config.toml
num_hidden_layers = 23
hidden_size = 448
num_attention_heads = 7
num_key_value_heads = 7
head_dim = 64
intermediate_size = 1792
vocab_size = 3139
hidden_act = "tanh_gelu"
norm = "layernorm"
norm_place = "pre"
norm_eps = 1e-05
positions = "learned"
qk_norm = false
attn_scale = 0.125
bias = "qkv"
tie_word_embeddings = true
parallel_block = false
init = "normal"
init_std_qkv = 0.023
init_std_o = 0.0
init_std_up = 0.023
init_std_down = 0.0
optimizer = "muon_variant"
learning_rate = 0.00569
lr_mult_o = 2.0
lr_mult_down = 2.0
beta1 = 0.9
lr_head = 0.00612
max_grad_norm = 1.0
warmup_steps = 200
schedule = "wsd"
decay_fraction = 0.904
decay_shape = "linear"
final_lr_fraction = 0.05
batch_tokens = 32768
max_seq_len = 1024
doc_mask = false
train_tokens = 454600000
max_steps = 13874
dataset = "wikipedia_en"
MLP neurons of a small language model. Each row is named by its layer, matrix (down: output weights) and neuron, and shows model dimensions 298-447. Each number is 128 + 32 x the weight over its row's rms, rounded and kept within 0 to 255. Numbers have three digits each.
A block is one neuron, or neurons of one layer that tend to fire together. After each block is what it responds to, as a language model described it from the Wikipedia text at the highest values.

L13.down110:135169107083122085077140125131169043139176150085161136147082105089101183144160142131117043053159135058139136103106146136087140161149195086126197094182154116156140154165127108097077093062137159135117094117085115133089148114143115133116132148078159109131126130152148105146125172121103124197146117100131112140155094167145085132122137143172143142140100127088131149185069182155121140106100114184129100150129108157109141091124162170105180139167160143120056
L13.down219:150112134100157135176177156134091100095163147144142175085126104197116118146106131082108101135105147117148155155161032190123111144071154115173132192098103141114134119112124135153100113145092174094110176153079125095149097092150122088169094147119116190111117152063135116110155103126083147121115105146124193027136164153170132104117099130144130144124142170143086091175101135133144142125138106167159108125181122125164082155153135133137119119153200180105116
L13.down307:120086178175145134127129137175166134185135130093129119084159119106108122084136153141128190110082141118097147197098155131131131136148074120114165141108082103135107129124141094092099058116120065153188100176124128189111169101169124135112146156125131116163099128154155184103095125080091119159133158129149129111123148091179154174138099155116133105143167230122127138084151149141132198096105087103216139102118129145154103134106144146072165116071108097109130
L13.down310:000151154177206121138141111134123167088138158149102136079146124113122108203155129134087112137072141132110126192141112165108166137116129051125108087094134161121065139140150084166166149108154174205107195127095114140144114167170122129111131090125084121107177097155109083148159123110073076141132150099094158161130111206178124133128097141113163134153150060127151124140115141068107074127135182102118138124129133110091134149190130076142117116116099155155178
L13.down494:097078083116090100137120148126093132139093170130155147136167126115175099123096113193081128162131058108156149150105170116078126137085151081114133124104135081094116102165124195158124133155157155170128124189114147113113113149143156064119141180169119185094068162093132133109170095158161147160174176167132132159085097137091125102140119102127127167088100149136113088134087107145090123126126119171169134126133102118156134109123143115160135141164138170112127
L13.down838:083160094151166104137176196183115131138134184108157165156085146113141131114188096132082162120141139125151156118120121088089101114111140094157177088110102138074096117148145162113082137138131149101138063111110083170107158134170120182107143160123158179115087097158152132099112085159154179142177139171125128066167153185165160060166114125167160113180177083135145106137154123117115137135043093164157137096122106139134133105099188109109123093117129106077120
L13.down909:086130079088155147228113133127117108140110196152109174136104154178179196108188078076076121211150064123162101096143134175137082160124085198107140138140118107122133092179171188050147095137166163153076151126128079122101157136139130125113114141115169166126073122055083112198156173156118154118150170178163068096078136124075146156112137149163129090128083121121128137113192121132143120111107138138122152086125170166096155062125137085111115161171142127158059
L13.down1258:151071121074171110159193128079123131092143175119156144167187142098139107112171137102102091136105079189108166107088130158122103072076105115099125112135152175158085107168124182100090129091145117081113160121165108108169130165198159130114108138128106108134126144134120203066106145126135143160147096091116208138106159123056154090142124142155153124096122154076155119148106123139133150165151163187150172111156096116132163104159133138147131101136141122146123
L13.down1266:126178139051083185142153187106121108101132147138116103117127158172112103153159060088102122126130070169171114120173115162082100175143106179097135138084178179108093126106124118139140143091133092114098184147122119169103095161203097116132099174148131168078108118146072162165122130099132133180182160107100131147094121147111125061157127162154124134128086076128128078173112118102106184140168123117147110102135174141170113134104160052110133120130126084147176
L13.down1283:125181127128084170122145103100116160142147073190164142134222133154155097074092109088109162120141104122097137125092164187068085186139127081117105118130148154143131144120085156087111131081136172105186119096187168120153127089114101137149122148128086188113204131116137161192148168118069138156117127174090165094097137130132124083068040087127150106173129089145090112145103094183134197104072166135069075113162115238136062148121093138123131132131126130104205
L13.down1535:052133158166132191116205092109180084107144193165173172080133200124119142151072082144133151141088120113120122130135084123130115155077116088135095161160115127160116092125163134122131194167124101137099122108106142169108054126156099133106110135132109136196080129097098187120117128126120072089094103153095118139182118175192139101177109133128200121122153134163134138183094074114148157112106104112116073088133133077127142101076190094129182100168145163143107
L13.down1566:144149122112147160075163122125110139089109142189143190062159110095143115144160111123158144185157159135135229183132110115108117162096161130154120117138162114069088125105179112093157076134119168124078131126088139128230106113190155150147096083134107133109118125149126151182136086109170077177151138121137124111126098084166109141163102095057111150128130135119120089199114105139152163092086105179077164139055115110142098117150122062086129170145125167130135
L13.down1683:143097132084102163099125064126157142090109119207146123120140162180152043096136130172112146155073098157130121066121160157137223123103160113104103083121136149089070086072116123128094108115089124106169083120093124115133178100144125192111142155207127143114177185189121189174179077134099110142129122171131148092151199123149174197166186130130100151140104154161132129125101113175112133097139115104100111119151171072116053139152109085100109101096119154135116
L13.down1720:092144130158152169146188127095123163128183117094111117158139119144165141186074170145080086116209129118162154098100136118095166140075159146099083126080129147144118161153145040179164105159119135133084099185131135131184133154128102107169146054154080124114097057114116141161172116137169155085131175167078145134146063124162150150105174124084125155134145130102160143148061134132103084133098163155165157113157107146175133097112148109189086136124101100103183
L13.down1741:137096137113117078148134109159131094125117121129111175098125158119090108144118220125080095167165153069087138107193116116163144070122119171117103190099128103061119129097129136136109108175152120112107131166108125181140138103133096142144151165121124124085143118112063157084163202137093126145121077090130117133140115063134149097120115137108096113141103087145133122175172088182154144081156124168147105110164147099124152091121149142111104108155134094130092
L13.down1744:159123113101140100123142179114144145176062110159121140158116133167091103095133095135054166139184103152092078138109167113099145103127138127114085123068165151119104133102084099112112157162166149148128112129192103126160118165123138134145149133158147131113163144130048143106109193109093121109210084071144179124128138124111099144090096156112111154233130210149155175106159090110117062148154103140164149061144121113156129157142131098165142107102136169156141
Day-of-month numbers. Number tokens giving the day in a date, mostly after a month name in biography birth/death lines, e.g. October 5, June 10; weaker on other numbers.

L18.down202:122121088129171145118171140074146121093148144176101159152099103103121128143176112145172126119119175152122098255139112140159072092079097117114156122133099120157141150134153095089067068139190154112134109171129078089115150141190115142103137172138123133158144158146122107117135075110112127126150122131100145153094123124138083115076054072134135077125147156166157110120109132122110082114135151160145145128181115147110152127165134132145140096140112162103095
L18.down683:144142138084118134168139139154140098123178110145110140142137072169133106136127116133101070157153117137154130101111090131127170171125135064132076102152127072157190129108098116167127108167114091125117079141183108141181177131111083119131109109191123144154167150156110134063152134133119123125141192189117135137098099118120135123120141127143132102093132255104142127144160122105124087105138095172114075090117131096140159154107126204158093125103093159089106
L18.down1184:123091157130094159106129121162111145052079130125142126109093109112102129127108162159114131147127113111142123255102131120137126148166117154194090114106156150129157093137138106138108159114149108164098138141148108120114130095191067107132174131099118104124123190140103161110103167079174161157124131142145128085111162142120129134109133118134113088130153158115126156160106072086165149199186138099089114203169169150156144110123118122113112112161132120133126
L18.down1465:165128074139082103075089082143111114160110121161126169135095107163111122144107132096157152137084137115098157255141058165137119116125119123212121166166147101197153082136188082168147172149112107112094154196107106113138096147110156132090151122110084107133151137177107168112133132098127149151096108113132147158076133162125137134157111050198097084078116165082095141138153180135150134052199115135192066115119170190128127141106130160124171145131114110078107
Separators inside numbers. Decimal points, thousands commas, colons and degree or minute marks splitting digits in numbers within tables, stats and coordinates, as in 69.26, 12,415, 4:03.23.

L13.down398:129115106135175190166130082183117097214088121067096134170151141051108121090111190168158143126144172145075070102126070169124123148068115159111150110144183114160152091172080144065140157114136105042077151139120112093138117169069216158189104117121188145167178142127122121180079139115116092146103174159113085102063125104108155131146133188141155097126160151159181118104097127108172154158122126142128178101097126104161056127147096104184120149097122094097132
L13.down447:108137197111082176207197124184189098186119179133123106082167164156143147064139138063078140072119173119171210150190174162129124081157167088116112128133137083126171131143120116088111095065127134150153183108085099112118117089167092123143138233132127106155089157154106131130121132212114129138117116120172199058171148065171183184108139121118102139195167178097078167111149166155070117144139063136155122127122144117167167119194130096176097130141117130119140
L13.down482:179147095171078152070155106175104113090109097115094155180146120088117170092126140175124179131071143147079142117127083116132140095212116148152095134147110129117100123144110109131147109161092123083103083092150088107143095130128103117113069108125131196145117073165192110140113149166082119139120101130113156069159112139094173091115174078112113087139108146119122161069119020116173111208123200143169127085138075115190095170153161133149146078081149085131079
L13.down514:112133095122145197114180144097104112142120069108092110180085154136117125098151115100145136118135082131094131088129101158170182079117140087075166152141209132107140131127125148094088066115132145148095139095163116139104139119091071101145118125124153143183117144180161108112167126052092067174146173133103106119136126161127105126101159165163191134073141143082146085121082112092134114097123102156154158093130056094159052120124098111114151143165221098113124
L13.down536:138136112133153105191113100152102089109116132106157156136192138158174152118128137126175175104135151142129166093111088153135112110125132159069141110064109140148102132093140130115189138150119077117213108154148136054153130092106116084112107123202093196131146161113096158101131137135135153129145091079135113141141132123122102187106156121077116142130154103193127108113115169092165099114056130125069112136158134065172134194128173126141114157135125141116098
L13.down726:161126121074081076163123121139129183132082183114128124116140116116132126132166110143202141170109111136092153085126124087122108175113145120177213127077120130106164122126122118142116100125140137222150152115093167143105100111128113089108047146188110148165110198187115179124141158153135081075156140127199123158111151151095159138163116108130113130067173176116130152102106111139157179137123131092104130124194147166127137146099171162148106179126129135087177
L13.down773:152105162115142145163158077099122056133146089125120095192146119134132133115115108096078207100210169177173112179192121188088149125141098114142137164000142101132167154088136013119166183064108159131128121091108110152123109181092120150075136149127056134110142097172071115108163145092171079144101093106124159114162110192091064182115095121120159133109102176162094113150123134142119112113122159081119176119084128114126157127135197107123190138114109115084079
L13.down877:118137120099090124141147140125124113165115086151132180154150134133093136110109103167158127086097161135134107116101141121087095091149124141108206117128114079143084118115067132146107110169164110125130153093138133103106114137061118089176119098133119132194159167161142155172113185109145124134146158119087135193133094130185102203136143116118177124108126109068060153134180142089139097146182094106208168095068095117108077129080187145133152165077205094153139
L13.down990:136095137144125150113109126160138147120126123162106110081105142179107141174153119085129112158107099101107118135131161143200090033188111139145088049139097147185150137134153113131104122117160156103187127046139088144126110076103142129106155138180166146166104103123096070153118153119161113141148176129147157135125151101073146147126129144123124122142141184107130167125154179134143159099111083153134090117217070150146090152149145181130123105127130125154144
L13.down1036:112121153167126126147168078189110141142147107116118138141077089114103148123123149118149158122152113133123162092057120118126098094177118162126063142168106134127145052146089118096045113159128110082128146079111110090137147115126136102136150161128139160145186092104096163116112170149115102145058108152124107133137153134140111202140135082146095146130115189101146071047153166075094113155045161103129190128116139158161139123154069099148144180144170087142118
L13.down1163:100141135148139187191091076148115130159107105061133169120151101159183090166133092164141158139101150135120105075137149119159142167145054126124176113155146129138087126159138151133172132132154117105176163144113130135149139123138126166089136094164121105150156102086146120152109086169102123201084138071042105133159127107119072117168108080173132131163138171181129074092045133136092145088127147114124083127101109096110160151114114112152164118155125140114060
L13.down1256:090157138183165157095160071126107078130169112129100147162113124134135140117122131169194099103105153118087126123099139168140195119185124092159132134156103110161150122152205181076110122078139155105185123129069140087091119121097094088095155150150155098111178158124144102156163087117176168154100109181154120099100181097135090118129141147084065155126148161187119145082093093097107125172102108137126092120116136148189137126157096150125127143037106201123119
L13.down1282:182172154170129124194128100066105111137196126132130158097128148139121127145117110134175149150173103129114125030152128142174130145100086115100122179114130149104123079088139180099154136106154138117131098139129099126100106156133042145124139133174157121124125175146142166096159152108168167157109167130089109170120147131077104138162123182241137152143172156184098105172117083135101152131111119179136161157151098100126117113100129113123099100127120111104189
L13.down1343:136094100130164202123170138121179147161127090149053140128106164115125133113155129129148167135202135113121111124104137086122139108155117197175190159138180137087131161123084140159128152128079135103093138062144143158121163064141093147187094074120192174115103119167095127130121141111109071101082161195116162098180198114105159146102138117096117069145083095152153109181134095149078084127117132121151176106100149135096194150134204109191181163122138189151102
L13.down1454:126147138143093098125186175160087155099156099168084118047132110139146132114051158178118118100129133142147076138098115102138152103127148115103203128097106245122193133106150141121103132106100106105098114138087146066112137150092104101098150125122070093159082116152130140152210185141159150134123141111149100195099124090195190099145111086098103125087113099122108156144103111140198165128143172138106153106158092161080151125132131057089096109163117184176154
L13.down1653:205128135088071090129163165139115124077119111107120121154134107159086100088120178164135157103102169107135166094107111086129092090133152134165124148173151099128161073148192142128067136161176062164079084141115160115087178164180137140143113115179184150083191113145118169171179176136111092132111157114132118154128093063103127135092146074131131168128091117152129128200131117154136156099081121144118106141170175136147107108104137082125153135060123138153153
Year-prefix digits. The first two or three digits of a year (19, 194, 20, 187), split off after in, an opening parenthesis, a comma or a dash, in dates and date ranges.

L13.down72:148145152174160130214179178068133072178126148086158183095126136115117153129137134154087126137079107151180090142107153074191141131145124099101175163149096161114085077117100104118108150093164115162152167109127082101104136132110116126144183106136131169095119138130112108160159103164123153146092109090082100108133171184159123147133137104127175171095156158123130167119085111122137207065146111174189102099125195070133137134104124139160126123081135103122147
L13.down165:180167168074142145053098077086089083057104148066143120139133158099159148118106103091082156130118115148078092121140105107068161153148082134179128179149113129114078108054160159155097126117113141162097226139160167116123127147122104143112159126151111124125145080173082112094144199056135127165128092069128119082131157110099105155162129111117140119156115127073170118132126109148151111123123087147149138082154177107137121125134123132110110143070191105155109
L13.down215:126124128134121150125145116119125116096103087156097220083134127160165143189070166125127186138116111130155105120091111182176086123073148120159162156103087145160125141116179097149101128113220180129171110106112141152129167159137132088074184128126117111096160173158153125151034105134102088157127113119126124196138119150083174162073143082106151153097151141127078119131103069169127156123163057087163121173109111057123083146168121137148066069122114113143120
L13.down353:180091107149068134145089087077124156143166117146073143094114149116139134131038089112180075174103103089144141138101088123205107200209185140151114144125152158141153106098111167116123130132076113109059215130108066143099118122146125145050121173069135126157121152088105075149123149167131074109127147113144120095145116093175148197136158122113118102097134163092068141120130098161157152135108096162102159182147059109145135168104134134126103110131167124133119
L13.down748:127154154119116181096134111047136128161116078127073205132117205131087054049068103135172115101149178173112121151135126160115121107097120140133153093107162153113166116103096084121119111110150131086132179120161141101118138164105122159124167113087233170164150070115172186115176150119147151174148117092114136137146165151090100157111083136119102165084117131071156154084126118141167056159178117131118107174146157169181141125151099214129119137116109076122013
L13.down815:104109156161194153124142154202150110057170085146142112145044128097152171087175105159155160193159083113044066147099180073136140170146065135178156146136124122117164089144096154139093112074144156102117115129154154111150101092149114135165147107158109129153103158199064147106138212106131083160103148168104156153200122102108090151162100177108131111164176083140130057099126088143140099134134106109124191113080131128103156135106148126125152092087101150082225
L13.down816:129169150202130179089135159159146136162131145151119137083124111139079105119122184178068132117125175168056063136105116070173118087131217133130095104175134106112153120092075202140104113153185085103097154094153110107157123124169154124103198125170082147106083179154107179152135120158176156108168129113167094112156093103122158161099177101146117157123146114117142095125127100105132120144139053099093103104141106107161147143134178112059144152134098117167115
L13.down819:083095155130130110127144143113156149112137122090167100114131112088107075113176118176161105112111128113111138184141143091144136154115094177144117190136109124174092144152112151102107122126135097101194128094078105096162124131147094128119123123122135095126084154204144123121172143127142101184158086155133097057092116135140136152186157125144105145090126145118165051130139110143181141146127159116141135109113130089173090100156092091188106194095134124193115
L13.down1023:089123153111109158161129134102090151081134114099101112169131112107150082175158123131125193112112097168086085173084118080125077087185118118119131125085164157177141085102146129034159044130099159153159136125133124070121065116134118104174083141119092117130118127172175149119102158089099154117181100134172113046120082109125125085157113112145147094147092154122176150113123139153140124118169145120153145122119118095174115100130145098102125162151098150110187
L13.down1289:137124130123115094142187097115157092159107130129125125142102131082177131131118165119105153093128143087161179135105139112098115117101121131116102177091093071081110149178122086167110118178088172152161149148110186160103099113085184117162099150133157045123142125138152158119118150168146147087155097140150109119177152095081106209190143216113135153134128112205157135111130117140140152104091121123181164166077045127062165113107178077163096142109126151072102
L13.down1294:106157097047151145147131159109170119168140122090143105144152083081147137097147081141086125150118133084132113127105132082107174185144110142115142152160109123119118110108147148101100120110147177056188165130199145096144167128161083126095172114137109078137129139146113109112180116099152112153169141166080169106149178094117099155175130189110170142092155123179182106147120119069089122188164120134139173071142151037060183099120118097091138143055132133136127
L13.down1311:133141144135115160119156136113144178138146140130155132112138157104132088132134135118146190090081157146152118106070159121113125141111127147158158145072111146094185115134136093139094077078123135145075074180136105163152109169157069126136139133136136085102065185118147170138155085136161111136138112188086183142160061115132072164113093112092197136123205098156182108127141107079097070135135115142129150170125173203151102089092099111150127132102084085114085
L13.down1392:166144103085153128145183165129061159103127100090148119163114089153102133123150155106103152147111090198079112120077183113101208138072147102122147149125159132118140156097124147094155066145140146111107081114154141119184123155113160091203124156157206079042149129130176130061160149151125162071103102160047136161154171089098117135104178146210110132103098148132128118115125090089113129171199135119156111162129144131081107169080137148153149120105138083073103
L13.down1448:160126100117141094119181087152133161188108135120074172127156098089107140170132105090149154150108096188107142163186144123119105162146125101156182139108201151185147177148114153072064177114121128182123079132089143098107112142098078085186153147157164106124121147072188178174121102172130118179099123103104159106091184126179118126130141136091100141114083116160052174131101116098121088115137131122150164126092119139135090189121066160153187111105062111121129
L13.down1486:132170142105151129150124149088143053128115099085122064193129148101124113078141112143116150105146082137071129128116103104076122076127069124125167158164092123204121165141180124059094156133091121124131153172130130025146122118105091152106104130101169128166124155140179153126135085143118113166174129140148037126093150091148085118166146088163117126155095143142130048105093165179144135095093131191191128112123126088168129124139134191104079178114206086132101
L13.down1740:135208089144131138118170134151093101127117124065219102099129109144136082146067075164080161137208051156131111199122108105059104142161128122101156082178078163177121164142143160130115099116084152147189130104137125112118138134110129142141107087130134138143172106119168145114167187097150116091147082073067117099143105107168121135133118125123164141132174167167114126140167080138151086138101097150100172097144165039091101096078185084113094157095162117112183
Inside proper names. Early word pieces inside multi-token proper names, mostly surnames or titles seen earlier in the text, e.g. M in Mussolini, W in Wang, ell in Bellamy.

L20.down1193:126091151105173097128117119126118190149151131059114092105130143164119119171109150148154159098111123157165108163077141145104142147162108149074086167111110128093184153040167112147101139124116128083114136095175135160147111153103148149123153084086128143073143111100142076099135105106191102123076214136161171137130137139149078125134113183122156155120115166148111112103187135124148183141137127163074128148110098155147107137201150170156133174195046110143130
Mid-word name fragments. Early or middle subword pieces inside a word still being spelled out, mostly proper names in sports, history and biography text (F-er-encváros, Gu-err-ero, Mit-che-ll), plus some common words (the-r-mal, in-tern).

L20.down736:127127104088154103120106137103132094146129138179153107085159182150139113137141128056136116108144146091121088142123117125134132103164129167140109102161063111140110106131124100102156174140112179165136099077141140146125160111153162133102098125129176139146142157158166131145091169133119082106120103095125191098114146151189124117108098123108091142145156027131110144112160087118099133136081188146112132147111101122128159100103101162098211143134170173069116
Date days, table cells. Day numbers right after a month name in birth dates (June 10, October 5), plus blank or short table-cell entries after | such as Loss, Pos, NR.

L18.down54:119105171113083152124101135142091128151117057102091214112122120136111122083103155176092107098129096129086151136144132092161177112129154188121168158097151148186164116181104153087120141084135100160133155182145152111160149161102129168123108131104038169083175087121131108119134083184147089121151107118143129099101137126038098111174145089135129089109167108134136123142121115166129152138128158143093148150128120166132159141176137093105168084125114149177118
L18.down168:107083159123121149167114156084143125126138124147057116179087137130128135147168114195179139117126145101089134158075100153089088074166145117156135142132088140185105141139130116137136196133106113155147124135099115122140093109118155091151142096132112151153142193181165158206077059175169122143099106104112119138054083144101138096143073130178126176128135144126154139102114114139127165183077147108124097190135120141138142114136097098103197163134088140143080
L18.down1531:050143123150154158119127093145105150123141099178112150184136171118138141130099156157140122125133115140131163166097113100109132108132174125142132161116103124224143095106122169154122114121148092126159156141082125118129085120098157112078157118123134186119137048091143075168100109139163126163109098141090168112060122116112104164091104119097122165112151093168114149134104150093164119179130162087140123183124148139175092132127142113131151141147155150166139
L18.down1646:100135188108143187115161105085086141116091107115093137114134095153150135167092140149120146057144132113112084152080130085133133148141155130106106150117134130200155086162172123127160127109107098198171170131147149171141135094084156109075039097138106114117127111116130112089137108120113129160164167092148171105141100111094168119122157104047136085176170179144120130126112119165145095165110144140126128143081089169139123105143122108153130129064205136090126
Mid-number digit chunks. Non-final digit chunks inside multi-digit numbers, before the last digit, in tables and years, such as 2,'36'1, 20,'39'6, '195'6, '193'9.

L20.down247:077136158154143189141162155092035116083134121122083111177117157046104144167098096190068131081129069138152144110110129161175151078144162141172143092121143113189149140105123089123140180065161091087105141194092165157136150090095132124142175123101140222116132110157094159155128137119201109195158137134079113094111100128074133149135128154117131135165176146176122164131087150076101122094095165121146125152131179151104106110147145166105105139090088057138086
Multi-token number prefix. Leading pieces of numbers split over several tokens, right before the final digit, mostly years such as 194 in 1947 or 200 in 2002, also ages, prices and score dashes like 2–3.

L18.down260:134090124142199128078122129195105102097069132141141112135128147149104075119142123140165135107138149090132111142128176149152134128141158146096085161080133129159122046098173146173119128123161191170088071177141066161207077114161102114169108186136116113157114104090119133078103165076147068100181118097111120141092162110123182145109122096121056089134116092113164088111141134079043101104133099135100168118146065152123099166119099130133120181062157112173124
L18.down629:053113185101086136145136152132134080129101143091137147095099145138106154149116133103083137070148133142139136154176194109165206102139068117199132175067064116151149141133150140107066140104104175194173075138057120118167140161113104167080131189170123118112142103189156153146073124094096148098166078114159131153105142090107115096199127112117158124120138149129102101147137117178061132169159148091089163163098127181129151133152056112134117121039178106127106
L18.down986:115161115098171099111125135160130065124111197129130110109145161083137132151087096070084138134130152196140079104150112168175040142122190126165173151100070152100207158177146152113113096135124111113067149154109100163110158127101137068098113098157145143107082100116131090119128118104137092153144121151082086153107123119092163162134156142045163143133113118200124156056144144122108110143143167143074124133140142163165109115119138100109119098150144102102131
L18.down1093:160072157136100135099216111118143165063091094094153106151136181130143121142154179105142171090096178099119146151197154128054101115114108099117101178188130108124103078114107123148096140149118157089176074143073077113151111064150093200151112096114066128158140190112101127151104114143130159084166094132168132150125149046118179134142152084162127183096160165118081098146136129126151136139171142132137142123098138143153082162054102034109193147150144161142123
Sentence subject end. Final token of a clause's subject, often a character name's last piece just before its verb in soap-opera plot summaries (Aud-rey tells, Soph-ia tells, Zo-e activates), or an organization or noun (Corpor-ation was acquired).